{"n_layer": 15, "d_model": 224, "n_head": 4, "n_kv_head": 4, "head_dim": 64, "d_mlp": 448, "vocab_size": 4096, "activation": "tanh_gelu", "norm": "layernorm", "norm_place": "pre", "norm_eps": 1e-05, "positions": "learned", "qk_norm": false, "attn_scale": 0.125, "bias": "all", "tie_embeddings": true, "parallel_block": false, "init": "trunc", "init_std_qkv": 0.0334, "init_std_o": 0.00611, "init_std_up": 0.0334, "init_std_down": 0.00611, "optimizer": "adamw", "lr": 0.00197, "beta1": 0.9, "beta2": 0.98, "weight_decay": 0.063, "lr_head": 0.00754, "grad_clip": 0.5, "warmup_steps": 364, "schedule": "wsd", "decay_fraction": 0.796, "decay_shape": "pow", "final_lr_fraction": 0.0, "batch_tokens": [65536, 131072], "seq_len": 1024, "doc_mask": true, "train_tokens": 465500000, "steps": 5079, "dataset": "wikipedia_en"}
MLP neurons of a small language model. Each row is named by its layer, matrix (up: input weights) and neuron, and shows model dimensions 32-223. Each number is 500 + 25 x the weight over its row's rms, rounded and kept within 0 to 999. Numbers have three digits each.
Before each neuron's rows, "fires after" lists the tokens most often just before its 100 highest values on Wikipedia text that the model never trained on.

fires after: " Br", " reg", " conf", " b", " br", " inf"
L9.up89:491509524544487494487528457540498503437562506504539501485480470488433514481550520516533490496446542523529450520496503502494504490521474473531533495522456479500521512530486507538482495495513504476557496510501526508501520510538479482481497525490541479526516476507462476485499566468515498532527487485516524481502499472479490543490494486492506478495483470514504485506526466496490495488532467496551526512510487533539518503481484519512488579505526507514499544488494484506453515503508500502521430510464478513520515505462523476494522472485477548478476556503492489531499486478452533481

fires after: "1", "#", "8", " ", "2"
L7.up145:511559489520517537517482506485490492496512497497558498476515483453513523486511475495496486520508493456468504452426498520468533527497498520513540460478482468487478534519483479469484484546497539475476527552495499476460495507488465535520521505477488474509501462490505505462509532514509497480483519452464512492500489509541475480476488496510532502450486503515520514461500535494451446441476495492516455498543520500508518500492534516492512482470508536471504513532505497523509499549462512529548453492506511495512476502516477475489508510502499463505499516503477493510503495544544517473

fires after: " T", " sk", " t", ", T", " k", " L"
L11.up94:512522454489560508485516499522505481492460537501506541500497536496461557478500450518495486516519492491445508528469529492469547508501531533507479471475489505510460521504505502489503504455488531514490489507494485501508483522503471494480503503513501521501499437512499457540524563503490476479553513504499483515489522529512562493532511497511526514484501505473524546457473521490512570526472487508494483482505520500523473459502458499561480484477479475508472532504508510525468519515457478500492468511469496503436483466500516499481509488497495548518490468505485519455536493513481510482

fires after: " Ch", " Bar", " B", "ass", " Christ", ", M"
L10.up51:479497515495539482512540467515527515469506485527509558479482502535491477485498476513536493514447437468504492482487517520508481502502519554496460454458459532555534549525483533478517521478519505526522507542499497502467530476560479462476489503477504529533505538510501515512521531520496530506541462507508436495508501469524494525508522517470485501484483517551501511486495502508499491515530472479536508478497516500530480464500478505492492502511516516584470516517498499481519485508483488506495470472488515503506499469459477516488505481483506499496536484462473504519498510517489498540

fires after: " Ab", " Bar", "b", " Br", " Christ"
L11.up148:517489509508458504510538475529481490436484546545568510469483553501489471494531478501544506462515494522528461437513502515489501489485465505524517523479463530526515493510514474511527493508516500508508499495517483549552518468530486513470492508509519463513509447499482521552506516498475514526536539505507470502523482468521498491493561503489460479529480477479528513480550483509502518506482513498513507524452505512518496526525514485514488562457520490524481494500504442445522550510450518493488463478463482488493529487476505497498515489504505481483539515491449523502521532521469449494

fires after: " \"", " to", " (", " or"
L7.up357:502475494499475464452467527511501492465504525514509502488543481537509578532450510504550481520499507513517475507506510455513520510475484500543495532456490471463479508546517504472495503469521517514513476508530502525484528521405515484511484517494539520463492448528498516495484513521511471493479494525560517503551537450480495464455518508524500496524509490453472530490487485504484521522484524498490524537485500494486475490483474508505500462479454477495506489472510476472495493503502546475447454531474531512480520490508492496510510493498508497473516516532462502505484503490522503556

fires after: " p", " br", " sc", " gr", " P", " Br"
L10.up227:504504494515512493500518470490489491472489536512505553521504465467474468510487530519560482470494483488484482474507509495487558498522489553497498496487483487544500514535554470525515524491521501473481476503507479505490486475524484503493520487472512532530523477499464484479464536514521534539511536515465521464480513531503521544496484478468507502485499534531527530513485448516522564448486483499528494488510481505487448527483522501506500478484502552492510505558502468473511473499495503510538440481502510528491489502493481497443512482463500450487510532510473487486456481508462512429

fires after: "2", "1"
L9.up393:492487505489523549492491487489498525503446526560519505508496495488528495461480445519511514510503536482498526461504505552522491545514492472517543482481478455521487489533517521470508514548517489463448532536497465513477491503476472486505504518486489481470508486475488514461485548503494490471516492472543483508515476495513526518513523494506494522471542476489514517476461462510471517493507491515494442513490501508490489503498551435508503502459506515531453521523516521516518513512498538484509507464516498527478507470493519503518531489537482457536498456496435473492452517525481470551

fires after: "2", "1"
L10.up320:473495510506493518487465517529482542495450478529527493488518515464529490497481497491505502467522487497578506479437514517467513513521469518479507487502505502516439493510498489513512460554512516483462511525495510494518520537514457520479518502486500483558476510461459538477534528490494489511489447529479453490418469505471471530483488498486503504507512502483526542529549498529488472512492457505515453518552538497542482520501493494469483473492552520505497510486491458524526522528524539492511505502491464497494547543475492466507520472521513469524498509559483481494467518529488514516

fires after: " Ab", "and", " ab", "b", "d", " late"
L11.up406:470528513519553539499487435514478509497513525487511492491478501478504526533539477530490468477505499508491452470513469511519514502467505541489531469495469488542484490543522518514534501506529487456511500552521505504540513486508502551483516477470481467508489473494510541519493486535532474498498536521552520508539469463495483495501504499432470517509503553478480481535513458510503486491467515472523495539480543551496485496536492525491506505481505449492479494513491471495507522483521506495480475541457454525503473495421515484521513492559470475511500488509417493492489500499493495518

fires after: " f", " b", " conf", " ad", " l", " sh"
L11.up177:527479540510482505460485495519517462474485510491552489525557509505454484514492484492503466515492507524489495488464522525483548513488494480482475455510444436522506500483490498492481528542512470507473556507533489502493527494510479505476522497533505448532495472518458476517497515455540491515466512493520486460486471466499471501498517467556535520518505514488504516475539515485529482470467539519515530496486515552472496491497474495545546481520547485492465582522511469494478518520493499495508458538483492539523477531483529485481514487506530493441474512511499491473502493513469504493

fires after: "2", ",", " in", "1"
L7.up20:456496524482490475502497501494532530489491488456510532489515504494514521471475494504512499435497512484480490492493538504544500522481442584498484494491477508526485475531501521471489519526500525509497526519484544522484538514458469456510525446445510484454491484474501554484518505511538483480466562479510489518481506522483520482552495486522477510460510475461468587492507494484471504461492501493502491498502501486496550479477520483478536477522532506491513509506493529530525500504481543481539477512500535458477530500480472490502523491529545455533480477498463489534526513526473560503

fires after: " C", " | ", " t", " R", " B", " T"
L11.up402:494515474473522529497501501520440475476505548516541561519506448484487512490540522531544441537494462474538425475482486510467541493521456535503512472508451513507473500506512489484499539480470499520503486530530471544491517526546522521518466505487477503536530469497489467511497514472521500538481508471515507486537491497476560517524495440478472514469504547495529502473495484512485509491476497499498470500504476543504490471482508485511459516481510487489497523536475504462485481521522503472561475497505511530494490473516528496498517502510516495456515483509501473489485469522489485470